Weights of a small GPT-style language model, trained from scratch on English Wikipedia.
Size: 12 layers, 2 heads of 64, vocabulary 4704.
Architecture: LayerNorm before each block, learned positions, biases, untied embeddings, normalized queries and keys.
MLP neurons of a small language model. Each row is named by its layer, matrix (up: input weights) and neuron, and shows model dimensions 64-159. Each number is 500 + 40 x the weight over its row's rms, rounded and kept within 0 to 999. Numbers have three digits each.
After each neuron's rows, "fires on" lists the tokens most often at its 100 highest values on Wikipedia text that the model never trained on.

L8.up610:467485524496535554493445507432453530524524460501467495485530483472515456483485528520478512489504505507560550486450468598478491451538505487531539438426468515463450474575492551493440489491505455409499528490457457515457505506530476534508432499496453518457463480510431453529506543494516496496
fires on: " was", " |", " as", ".", " Date"

L3.up729:457536466459460527509505511538478522520509488438457534515428515472515547509484469490504471528522511517525475501468504509457435541488566479430502483579458504521556429596545446500492448476501517448557456499403510500548550511521539496586514479524520538478484486494666491488496469473529476538
fires on: "–"

L8.up595:410504512536494517548501497454524479514464497521487500528481489520498517489492536552476524482531463484512553498459501462468463450484462561457444564502420521462473511513577490551458476433493435482534508491548474506474435477506522575528439444487539475438455603583462454445548576413533562472
fires on: " h", " in", "at", " w", " as", "as"

L2.up250:471523466509470525520538464461525467521464515465512477524420475542479473525465511569466475459472478478512523498559522465474554429521482593544532478510443528418520485560490518475461442470585500537556493482423561524512466457521476523472466550485483444518468513469466549516522449465452525578
fires on: "i", "h", "u", "g", "ad", "ent"

L9.up575:506506476469549500535491525554461469459442474482542557512462472517427445445551459505481551516502519448555505489409537532410534530509490602521489556507481468504450433405451595490459472487550492529558469478457459421448532454554512501523505480583501508494554462526485471542482548469467500576
fires on: " |", " medal", " Party", " Rank", " ENG"

L9.up927:532489495455434567473471503476441556553462457536459478492491486549491585471487516548545475452508546461561467506503506489468470506420469523481524558526450506509521462521539457513440473533524477514479497520494490509485537511550458448464509534502488538532551507495510581406565520532520542475
fires on: "o", "pl", " w", " soft"

L9.up307:507478529488473552515561482494515466497459486527541435470502490577408480550475459504609517485571511388494511502553491483500511490582450537485488562450495559493501447528448469562471516530477520544507482456537452515518453441489493495541528444563547538497513492467412482529485466493484477539
fires on: " E", " A"

L8.up473:452562544430480518528476535404520488497495522443545425504532516452478499539510517562453494446559494473552521497545500462546533449466498486469528485485508509422520457462515436526520463449501497531504532455467522499538578527540476526499619483474517480474502488587448541486506513468449482479
fires on: " (", " ", " [", "["

L9.up714:478451528478508515498531509427471487577470525422477512473468452504505525556530483524461531499568526447496456573515513486519477491527439532486459552499485558432485517480507572474391480463496488535528507543468476557539500402509511551557568504459465481517453537574545492468497463492535491529
fires on: "A", "'", " a", " My", " the", "ul"

L2.up678:465486481492500512461492491503485519500462482534531459498504492486474549544532482514585456472520479463460499465495467506527550446536382591481478542464478513469531492444549449543446457465495523461493435477461526556537440376502511539494526513456568383504539499507438526442514438541509544480
fires on: " T", " C", " D", " E"

L8.up725:491591476512515630530456542569426497456495505474512486513432499516503506566514495512459456472482497515454477484504515499496488538492467571465503473528446441461543513465550400503460550532539559514515590475502472449481518495538531475514574504493457560467506514514428502571514447484472582529
fires on: ","

L8.up789:486548516513499521499412501479446502570510469450542440494508508490515521464485481536492465509475423506484522518457493465490565478480490461548463479527459446449545513527545607509488515467509569459544465456418405474484467558548511587542537492563478569489489469562466560513581499498561522506
fires on: "==\n", " ==\n", " ==\n\n", " the", "==\n\n"

L8.up441:528478559491498558429522516548494472537424511512476531510482500522444509560529451473529534559442484478434525533507481550571565447471495528504587518543474506514499535487548543452553536492492517470555536508535505458522478437474490487456494430518445494442579591439451514574472478474431520532
fires on: "and", "ish", "er", "ue", "or"

L8.up808:481495506430439483546546527440493449443525527457443518483536558488450528524447564547451520444513470469450488474499541360571471480490521489551561480556533524470600482456475517530431517525470510485520488494410578510556506484518527525511599432514486502467469529527530603468512468503514489492
fires on: " c", " p", " (", " New", " un", "1"

L2.up426:493488483516522469492534470443508495544501420501510489468508542549496582561500461491517493445480507486451557564580538442503529536482479498471528529486447431468525471525500524472525487584495473492593438536398449549503578485497468544536491510536543507584447461558477503526514400477542467484
fires on: " ==\n", "==\n", "===\n", " ===\n", "?", " days"

L9.up22:523427468450505473547564550496566555471469515490538436481433530498480412499581454527523559471485469443478475531511546436554600410555536475467496533480507507451484462492442554488503495507528519499524499540474502531578502526542547546522442555477454540485406495563475509500580493502470462554
fires on: "le"

L2.up263:490482526539496559547581477516498459463506495526523494481502543555502496549575540457460503412555482460503497426487493451419523390505534545450491540502453471463432433576420497522443457538498477523531446419444509504544458497501471522475529514474494515546468496532544593521516497541457534503
fires on: " b"

L9.up478:499542481435510488529480518484517525492494459440538459489454510531541522533543507511589533501549457475505479538396529505493522461542459453489470482482465424528595511518467494537499498467537471424566439476460559509513471507537529528613515420471499523457482552501423481496507550427472511588
fires on: "ic", "ary", "le", "ime", "ble", "age"

L9.up325:490544531545469515467479507511509519515479469527543422475482523479525537434500438534594525478549504485504465598408502553594496480445398550554511505514493470460514470441508465534489482476462598502519538551461479528571484461459441523483572442587511507508496531528516538504486557500483512485
fires on: "is", "ag", "ug", "y", "im", "sc"

L8.up357:466514554475523452468477521493520474597509401471478481481435464504490536411482571501463539508535518472458551516453512470507493488547567541528500448527499494492514496566503522449444498456561468523506549472576468543447539550509480520501466412562495559438452583491516542508527504510438551495
fires on: " rec", " is", " dec", " at", "C", " was"

L8.up715:477504491439495497480543508531489494536495466479488514489474529506454501549467513483488522452573537490455514548496460566550487445537475568483501482595523523465550462576379473521438495520532546438493480496523453499536610451506535543560502449528534502492500446422469563481529509516479526553
fires on: " Le", " le", " Re", " De", "Le"

L8.up761:530508503427459448498463533502463468488489511487424493490522521480509461426544498528517541524498443521487511421487518498530577490527510537539512516506502449509534426446527462397411439492521473605503493497506523497499468474518476525581519501503480438501482564475555550538555520472521575528
fires on: "th", "p", "d", "nd", "st", "v"

L2.up516:519456469482466474517555538493445478550489459544564499491507492499464511480547559518518536481511544544548470434505456488492487462462447502536542451543524419494504506486536535486493495532509516552505528447458526540543385529486477467440537532534441491468578562513489593510460542429514453513
fires on: " former", " member", " chief", " independent", " club"

L9.up87:449426498524444472531521509412506492518491462480520526458486478502456559524485483477503481514533406501479481502550518483557482470477557518446521531474389493541514493507512516541486477595520539471555477573425480517489500464518528470447567488465589444452460501400499481461510542535506506509
fires on: "'s", "2", ",", " their", "s"

L8.up534:513504513480436568443491480412447531484485433455482486495550479541478564515527519497454452427490503434469534483544412486496488495424492518467485541536497466523480489428482515542486504484492551493503518474494492547574488521514462524504609508484556551510440596442494522536486475548510539522
fires on: "),", " T", " a", " I", " S", " A"

L8.up361:521558561429517487533528508520504520548512449518503497471407516514485532485535591529467447436504458500479576488511480465494463449553537558441532475429506501518540502476519487482551461527529481522542499535477533537437530444551482570436512378497427554495400557543497584461515528497510557465
fires on: "C", " p", "c", "-c", "-p"

L9.up394:491484531494476538516537510503479553557442475471452537489538512493547456459510513492565433523447445503563520448474496514546523515484539549458493449521460526522592487441508500457489411512456411475560533520475489505509503485494464548554475520460484504471479504490523580480507564476520506519
fires on: "ic", "i", "p", "d", " mon", "rop"

L8.up747:550569497451516492528496532533506534518452493384494508488495456483500529566469499521500465500496450491572509502450492501544518516479489469484513481546479487450441499446478461513514540532514465507543508522526466456527533484549501468536454463584521607469467492499510494511504477443502509524
fires on: "es", "g", "ck", "urs", " or"

L9.up249:542496461482478548487490557472503568503493464456522527541516556453429458492473464530457529533539464496476492492486471524549581494512494478422464489540495513467499523565485467502533405514590531439484502505562504549436515548523471495509519512474445515500468479531457540483512481475546496551
fires on: ".", "5", "-", " /", " ", "4"

L8.up741:451507470487492475516530538481479547485491421505473494508458519492485485410490517493502496494469495499440517428600464504476563526478562477488553533551501589472477492595426576479541484492578439464465533562484523534463476506508464494453503487543541458506438545466469554501494478469554565561
fires on: "."

L2.up430:479469511529469460483564502550513528582535476499456513491522513499491524440536508515587540494558475486433449462509500470452527463501468485536511487526535560494549561433426562502454495547500421515572452536528532458500465507470570544477446500506498425466564436455528489464497481435608469526
fires on: "act", "ict", "oint", " Spanish", " Texas"

L8.up926:492533520422486511510464514507539528583518440530529487487393551489534548519580535508489466474462468490523516466488482479505497496517501535506483545531426465446569503487494503425443436470542510458496492535508505592504524491523521481450476440463507541470431521550486517451553555517429542490
fires on: "c", " C", "ec", " rec", "C", "-c"

L8.up269:427500494488515543537553535468485543621473507418515526538436541519452471520432439488516431452490465504454459532574516500556534549499579515462494502506451427445472523551513538477484412546528463556546470521456482511490529488517451525426564497513552455539469555554480540499439535517573504575
fires on: "'", "A", "eg", "ass"

L4.up211:506472461492455562525498477467514471499496517469494525513495552588449481481469517501526488412552489454450491517584533463595485504520460495519491535467509505501458475423480497562580508503544552527562489479496464600498391483498535523488570556509552524467471470504426502539535526521531477519
fires on: " E", " pro", " e"

L8.up640:471447466494464522499471504502421551490498477473561500526468458537479509581506489517501498484473412462538553512510467451505546508510533627459517513481481528486487438477508395526520525533486555504567543526461435495499498504503579487524592534537449537497433538458495456552501515481478543515
fires on: ",", ")", "),"

L4.up603:470510452460515465485499536520505526474481487513449522513478474510494494463477507507460425409479509444433562572539499558426525525468544500427477575459502476499543448527531493482447404461580533494523398478508494557491437466525534498533541505435495461511496494583475521489514500463532550532
fires on: " from", " for", ".", " to", " of", " after"

L9.up778:412529532506457536465517503480509459513503522446551497504544529501426467437523490487555519513555470477446509496498497487516529478547455560504565538547491549463441410496525548505413502531513471510477490485536434516456535529544520561533544515489538493497573606381531491548495402521503504484
fires on: "th", " L", " Th", "t", "st", "end"

L9.up170:558528527539487459534498530441534550506482415516485516499496526496478490533433470513462441508415513525536537446549443463571481464491514523406484497463446525492488517525451491461483509560569523510527489543542520551521572482598469558479449531504572513527450445519500589565551612496513533507
fires on: "ch", "-", " ch", "ic", "p"

L9.up431:427531443516478526569504499485454548532530461466490510475543533484455586532498566488484532553431472475507457429511387442464487540471514560438500533507436547470539499461451533438498457535518498479455410564468473585493493490523520561559514430501528480447481515497487518446480502514481523565
fires on: " Ch", " Sh", " ch", " sh"

L8.up417:469429463455450484492511524476416489518465445481480468465520495520510436591541462518464585549512461486440514479518517499531619470544449484490519566532482531482541529507560499416480522444545575442475516498559495515548525499530513563548443442456429473552511529502513525519487493537443567504
fires on: " was", " |", " be", " for"

L4.up64:525417515460483607553655493481535494481498538535532531527465535474470454577483521464537499492504453465494479557503498432583509515507540524513519520513507425483510488572461492495507520502496547521472482535474478461533455491502575466477475525565528467528531459488500569554471579530453499565
fires on: " e", "le", " He", "re", "-E", " he"

L9.up888:489533474413507511556454518526396528569452438512513498511473585535492484516532500475443409492502529515502489472541504459533463515475483516380558517514534505526536500555545496477498413488516526458404492474562460537517473449500559505501510504516558533581417468467512523417476473496518513527
fires on: " N", " R", "–", "R", " Ass", "m"

L2.up901:455492454468483526548488593514423394474446484452519450480526565514438475504465453504467507440492466482454534479487496509526506460567525535436571508575428430490518496541461546556477433522555534502541544537487507538484476494494467474476476495484434530420550453576536507469501543461520554473
fires on: "=", "av", " of", " place", " Website", "|---|---|\n"

L9.up37:518501540490513498531518494503487497463507502472495494471516481495450408496485458508586442501497463535509556527472469531454593502584532513487530485484482494529513509498419430476461480497507474491478533435525504472523476462555550500582534506572532441494559461512402530510471452403498594543
fires on: " |", " at", " in"

L2.up660:491572498443494543560503510489476501538523522517593488521555485492436534548544421585536519532509572512569508555530471493522538472488427516517501561525483476491493495480472539455436504474453408517487466508447465503532472504454548517455518483504497504421448558505432546497469535485448616537
fires on: "===", " IS", ")\n\n", "\n\n", "Ch", "ST"

L9.up330:528505527460518559507502530409512496493459506528527402475458529523481471478523488523501542509474514491438508542489449499507492432489553471524516533459508511501547509499506465430530489484498427561450565499469460452500542517540505495444505510474527573431421463486492564555483510488482479554
fires on: "le", "uk", "l", " (", "h", "te"